Weights of a small GPT-style language model, trained from scratch on English Wikipedia: vocabulary 2904, biases.
MLP neurons of a small language model. Each row is named by its layer, matrix (gate and up: input weights; down: output weights) and neuron, and shows model dimensions 32-95. Each number is 128 + 24 x the weight over its row's rms, rounded and kept within 0 to 255. A neuron's up and down rows have the sign that makes its largest values positive.
Before each neuron's rows, "fires after" lists the tokens most often just before its 100 highest values on Wikipedia text that the model never trained on.

fires after: " b", " sh", " U", " m", "-", " w"
L4.gate319 [115 140 109 143 161  88 144 123 108 159 129 115 166 123 145 174 175 135 122 116 173 120  81 156 120  98 111 112  91 121  89 110 108 159 166 112 121 158 124 175 166 138 132 117 158 113 110 108 157  83 144 176 161 141 135 136 141 140 131 163  93 133 119 142]
L4.up319 [148 151 149 101 103 110 136 115 135  92 106 110 140 129  97 133 163 151 135 128 143 121 129 158 119 132 120 100 131 159 115 110 141 187 129 137 120 139 129 117 124 148 133  85  96 155 132 124 167 109 121 134 107 121 208 109 107 133 129 128 100  86 102 129]
L4.down319 [130 115 152 134 125 149 135  94 124 153 165 156 126 149  97 126 107  82 144 153 115  98  91 109  74 145 153 106 124 134 107  99 129 155 120  87 136 180 158 129 113 131 122  98 120 125 149 118 139 154  97 123  99 144  97 174  99 152 127 158 154 125 105  97]

fires after: " f", " F", " P", " j", " p", "f"
L3.gate303 [142 103  94 129  88 125 115 120 101 140 104 138 105 166 130  95 132 142  97 139 169 157 117 124  86  52 146 154 129 133 122 151 132 122 134 121 122  96 147 172 150  99 124  98 135 159 154 120 183  84 111 160 117 121 155 115 128 109 120 142 137 148 137 134]
L3.up303 [117  95  79 156  97 151 135 143 125 159 121 142 161 157 108 102 126  77  94 121 151 123 129 135 124 104 100 143 110 124 140 149  99 126 124 125 117 106 133 131 130 145  84 133 152 111 115 143 145 118 131 119 137 147 146 113 153 139 158  95 125 119 174 133]
L3.down303 [130 150 130  97 120 125 157 131 117 134 150 139 120  56  97 123 151  82 138 106 185 118  80 168  93 107  98  93  69  76  80 108 160 121 121 102 109 105 137 150 101 149 141 143 110 139 134 119  63  97 119 151 116 139 107 130 128 166 136 100 123 129 144 117]

fires after: " on", "On", " May", " February", " November"
L4.gate8 [ 88  98 148 135 128 106 139 126 129 132 118 124 117 147 107 150  89 100 128  85 107 117 115 145  93 151 155 129 159 156 129  99 164 131 126 101 217 120 128 123 136  98 169 158 104 165 111  85 200 156 148 123  93 150 124 138 174 142 117 158 105  96 163  87]
L4.up8 [112 128 169 105 161 166 118  98  80 120 105 134 106 137 131 120 131 112 150 150 131 166 103 139 180 138 173 123 141 137 135 122 160 110 182 117 141 113 164 127 165 155 137 100 133 154 101 105 166 167 139 106 105 140 117 144 112 131 102 160  94 145  98 181]
L4.down8 [129 149 126 131 148 121 125 105 114 124 130 111  90  94 106 132 141 189 117 126 139 161 124  89 155 158 153  91 110  94 101 142 123  88 160 113 167 154 163  93 145 140  89 165 134  84 130 133 168 124 135 126 104 142 147 137  90 139 118 167 136 154  95 154]

fires after: " P", " p", ",", "P", "s"
L2.gate98 [104 127 114 126  67 128  85 128 145 121 154 115  93 178 164 111 123 118 140 138 115  81 128 154 117  96 155 139 106 146 119 123 141 142 113 148 104 144 118 126 137  93 153 145 154 153 193 148 170 138 104  97 123 125 123  79 129 108 120 141 134 121  99 145]
L2.up98 [100 108 152 120 144 142 117 120 137 162 176 112 100 111 104 138 140  79 105 127 134 125 128 180 211 140 140 145 107 164 165 135 115 107 110 153 131 145 105 107 123 122 140 157 118 112 115 136 137 127 118 168 157  94 117 119 156 140 124 113 125  79 170 110]
L2.down98 [ 96 130 173 114 102 143 160 103 127 146 121 104 127 117 126 118 142 124 179 120 103 109 113 123  93 164 127 141 162  96 146  97 102  84 148 107 119 111 141 123 103  89 138 130 178 125 159 122 134 105 144 110 142  97 125 152 135 128 119 102 103 120 125 158]

fires after: "\n", "att", " c", " b", " w"
L5.gate180 [125 135 168 113 141 142 143 143 114 146  86  82 110 105 129  99 120 119  93  93 103 144  84 139 100 128 104 129 141 137 164 107 102 124 175 131 107 116 134 127 115 146 146 137 145 127 105 140 118 149 142 166 144 169 125  97 161 193 162 109 160 126 140 122]
L5.up180 [137 143 101 106 143  83 136 141 139 151  98 134 140 108 120 107 147 103 160 118 146 125 139  61 110 109 129 145 121 146 112 145 150 173 117 131 144 116 182 105  95 141 166 163 136 115 129 115 108 135 124 167 132 164 121 103 129 165 118 121 139  96 122 130]
L5.down180 [125 123 123  75 123  91  95 125 160 151 207 123 105 147 122 131 139 132 125 126 129 128  94 107 104 110 126 155 138 136 145 152 129 149 124 128 172 153 167  80 125 131 138 120 157 123 129  73 113 126 120 128  83 199 115 101 118 128 132 143 139 105 122 107]

fires after: " |", ")", " =", "er", " A"
L2.gate372 [121 150 152 102 123 136  95 122  95 101 147 154 118 118 132 147 174 151 105 125 143 153 112 153 122 137 137 142 115  93 102 178 175 149 107 112 132  90  86 158 144  92 114  93 154 113 131 158 120 107 118 118 137 124  97 155 104 136 114  89 112 128 145 182]
L2.up372 [146 127 124 157 132 151 118 101 124 119 149 141 111 136 130 154 125 155 110 162 154 140 111 103 142  92 125 150 113 116 120 136 135 104 108 146 169  91  76 127 137 114  96 105 131 104 133 134 131 126 118 115 122 144 114 142 129 171 151  98  95 110 119 169]
L2.down372 [128  99 151 153 135 116 120 162  88  97 173 122 104  74 130  95 115 144 103 116 158  96 124 165 160 129  96  99 145 133 111 162 150 138 157 117 159 110  74 122 113 132 101 153 133  88 112  96 135 132 121 150 116 119 125  89  98 143 126 135 115 124 123 151]

fires after: " |", " =", ".", " -", ").", "|"
L3.gate514 [123 127 116 137 142 148 160 197  88 109  90 143 121 121 121 107 137 149 155 115 160 193 117 113 104 101 118 102 134 122 134 162 116 163 137 145 133 161 138 172 135 135 124 130 146 135  94 148 149 141 131 135 135 115 127 128 136 115 108 127  92 145 127 105]
L3.up514 [133 135 101 102 111 167  84 135 114  99 114 141 143 118 118 118 118 112 136 164 134 179 126 114 166  98 154 119  96 134 152 124 122 133  90 179 132 130 139 160 130 137 169  88 109 142 127 126 149 104 127  62 100 148 101 139 137 134 137 145 115 138  98 106]
L3.down514 [135 111 122 118 150 130 111 162 136 116 142 142 130  63 152 115 110 115 155 125 153 152  82 132 206 128 107  75 100 128 131 104 121 109 152 180 186 147 125 124 115 105 130 131 115 168 107 121  98 122 111 104 147 184  90 147 106 116 146 112 119  87 129  97]

fires after: " dis", " H", " per", " ex", "er", " Wh"
L5.gate71 [156 139 155 113 126 106 140 148 141 176 144 118 148 113 138 166 105  99 121 128 124 130 115 169 102 147 102 110 126 118  89 113 159 102 166 108 108 139 112 138 130  95 146 157 126 139 131 144 143 161 163 153 151 148 161 132 142  80 136 135 105 142  98 138]
L5.up71 [122  93  96 103 124 121 124  99  92 103 172 112  96 153 117 158 117  82 139 103 126 151 114 130 151 132  97 111 153 169 103 156 119 127 119 139 161 110 107 116 127 149 165 134 131 131 155 134 139 149 124 160 135 158 139 121 132 109 149 128 146 129 128 144]
L5.down71 [116 130 128  91 131 148 149 134 151  98 147 148 148  90 107 134 119  54 113 156 136 175 125  92 126 130 125 111 125  97 151 152 132 155 127 143 100 149 127  93 130 160 102  77 129 125 104 136 164 128 104 130  82 173 112 151 156 150 146 114 107  96 128 115]

fires after: ")", " l", " L", "os", "\n\n", "en"
L3.gate160 [132 134 113 108 143 145 141 130 147 110 136 143 163 157 134 140 132 101 157 130 164 136  85 173 120 132 129 120 130 100 136  93 141 138 160 106 127 107 156 140 141 119 159 134 104 107 135 108 197 124 147  88 144 118 117 120 142 129 112 108 153 135 111 116]
L3.up160 [136 154 166 143 163 126 109 109 136 127 140 153 124 166 112 152 112 154 114 142 150 138 140 161 106 148 124 122 130 131 104 168 128 119 134 120 125 108 156 152 111 129  95 114 149 134 148  98 110 150  87 152 103  92 117 156 109 177 146  91 134 152 114 147]
L3.down160 [126 156 164 119 139 135 142 134 106 149 154 121 126 128 108  88  96 136 103 103 130 127 145 113  86 136 108 144 130 147 121  74 122 133  73  98 117 107 118 153 131 126 104 142 118 139 123 150  87 141 160 152 161 142 125 119 165 103 134  99 144 149 115 104]

fires after: " f", " w", " Ch", " e", " F", " K"
L2.gate617 [ 98  85 145 164  96 117 113 136 107 178 114  82 143 172  97  84 151 103 162 197 155 153  91 137 109 124 131 125 103 147 148 166 115 111 112 123 120 112 157 139 151 106  57 161 103 160 125 132 180 104 128  94 137 116 117 131  96 137 110  97  94 155  97 122]
L2.up617 [125 124 149 167 120  95 165 137 101 145 185 142 142 131 129 136 156  87 135  84 127 136 155 122 131 140 127  89  97 157 133 120 169 166 108 168 169 140 135  98 141 158 126 138 162 114 135 119 130 132  88 155 150  69 144 142 128 117 112 162 142 108 143  78]
L2.down617 [ 90 122 106 159 128 152 167 151 101 140 171 143 164 129 109 109 119  41 124 114 152 140 138 139 140 130 116 113 108 119 164 120 126  87 144 124 124 150 199 118 124 118 124  90  84 116  95 140 160 122 126 168 159 138 132 121 127 165  95 108 124 162 115 136]

fires after: ",", " (", "2", " has", "%"
L5.gate247 [115 165 113 101 141 111 101 130 144 109  80 115 154 173  94  96 128  85  84 118 122 122 138 108 127 168 169 110 112 150 155 116 167 110 129 142 118  96 113 124 136 146 183  83 129 167 126 170 105 135 137 146 141 139 144 117 117 134 128  93 137 137 110 156]
L5.up247 [156 122 142 145 175 109 127 138 120 115  99 106 112 127 125  85 111 118 141 190  96  97  89 126 162  96 138 138 159 153 121 111 130 142 153 133 112 119 108 128 131 134 115 161 138 145 115 133 148 143 114 103 135  82 131 150 163 101 134  78 139  90 119  93]
L5.down247 [142 116 114 109  88 140 114 134 149 108 153 162 135 139 155 141 124 121  97 121  98 148 111 123 151  96 138 157  90 104 150 148 156 136 118 115 145 149 113 161 130 127 115 140 143 148 141 153 145 127 152 165 121  86 112 155  93 104 123 176 124 141  99 133]

fires after: ".", "\n\n", ")", " P", " port", "anguage"
L4.gate629 [100 115 178  96 112 143 181 102 146 113  80 130 154 109 143 157 172 100 136 142 141  96 122 141 129 114 106 144 156  80 121 101 153 146 109  69 160 119 135 151 126 135 118 139 141 119 145 149 170 140 113 134 126 137 162 114 144 113 141  83 151 180 142 111]
L4.up629 [161 137 106 153 109 115 163 114  81 152 112  96 134 151 135 100 106 148  81 157 122 118 113 132  90 129 113 123 115  90 118 138 117 129 114  87 130 157 110 149  70 190 126 130 126 168 161 142 127 113 116 146  93 146 105 131 142 114 166 105 170 130  75 125]
L4.down629 [164 150  98 121 150 151 177 136 133 108  90 166 149  93  99 118 126 115  93 135 169 168  83 121 138 134 152 127 115 140  69  94 116 123 133  89 124 115 114 172 121 151 138 172 132 124 151 117 143 130  80 164 121  73 153 134 106 186 156 144  99 133 152 110]

fires after: "born", " February", " May", " November", " October"
L2.gate358 [101 173 144 100 159 139 120  94  96 130 190 135 112 137 121 133 140  98 113 137 121 133 136  93 119 145 126 122 117 144 124 116 133  87 117 129 157 149 124 124  90 110  94 103 145 133  95 144 171  88 152 115 161 122 166  81 122 159 114 122 161 142 158 121]
L2.up358 [161 158 122  99 134 110 151 149 132 130 150 139 119 194 146 155 138 107 134 122 113 167 185 136 156 175 171 141 129 136 109 122 128 127 143 133 174 133 122 129 130 112 104 104 108 147 128 158 159  82 147 105  89 101 132 124 129 102 112 152 117 125 131 124]
L2.down358 [140 153 156 123  91 107 161 142 122 147 105 112 129 117  84 134 177 119 123 127 136 153 141  71 142 126 163 118 126 131 105  93 155 112 160 127 134  74 161 135 125 115 122 110 131 127 129 109 200 115 156 105 111 148 158 120  84 101 125 139 159 149 123 135]

fires after: " to", " about", " by", " of", " from", " at"
L5.gate535 [119 142 150 115 175 127 161 114 138 112 128 145 158 124 100 147  85 179 117  83 156 145 107 108 109 108 123 159 152 128 125  79 131 161 139 159 136 140  96 115 146  77 117  88 150 116 159 124 172 120 107 133  61 139 134  94 132 155 124 144  82 160 148 168]
L5.up535 [105 139 110 121 155 120 106 135 146 106 129  93 117  91 116  98 105 125 145  61 136 150 159 169 146 156 169 128 138 118 120 105 114 104 143 168 119 142 157 123 139 115 160 102 142 137 130 127 151  89 112 160 108 114 117 125 127 163 121 160  94 110 136 149]
L5.down535 [116 103 111 104 153 115 140 141 113 128 179 106 186 119 100 141 126 156 115 147 125 172 134 101 169 134 160 115 122 132 111 155 113  78 143 129 124 149 171 102 114 122 149 152 166 106 100  80 156 137 117 160  89 135 133 105  82 132 110 154 112  79 113 150]

fires after: " P", " p", "M", " cl", " O"
L2.gate306 [116  75 118 131 114 147 133  89  86 104 129 150 127 119 137 157 168 152 125  93 148 129 138 181  89 101 159 110 122 104 117 139 135 148 162 125 125 149 126 113 159 141 135 155 123 132 107 125 155 117 116 138 122 160 133 119 152 101  84 178 124 170 147 144]
L2.up306 [141 108 130 139 129  92 138 130  95 130 121 149 115 127 118 117 102 119 141 165 138  92  88 145 138  70 118 123  99 160 157 132 153 101  86 195  98  98 144 127 128 126 153 166 160 111 144 102 137  99 112 150 138 141 143 147 125 113 105 114  88  95 136  76]
L2.down306 [127  94  92 124 115 118 103 152 108 135 133 172 122 133 131 118 138 130 126 198 142 107 114 109 152 127 141 120 102 101 135 137 136  88 157 151  88 123 113 148  85 126 144 146 131 102 132 135  99 109 123 166 173 100  87 151 115 100 123  87 152  80 101 107]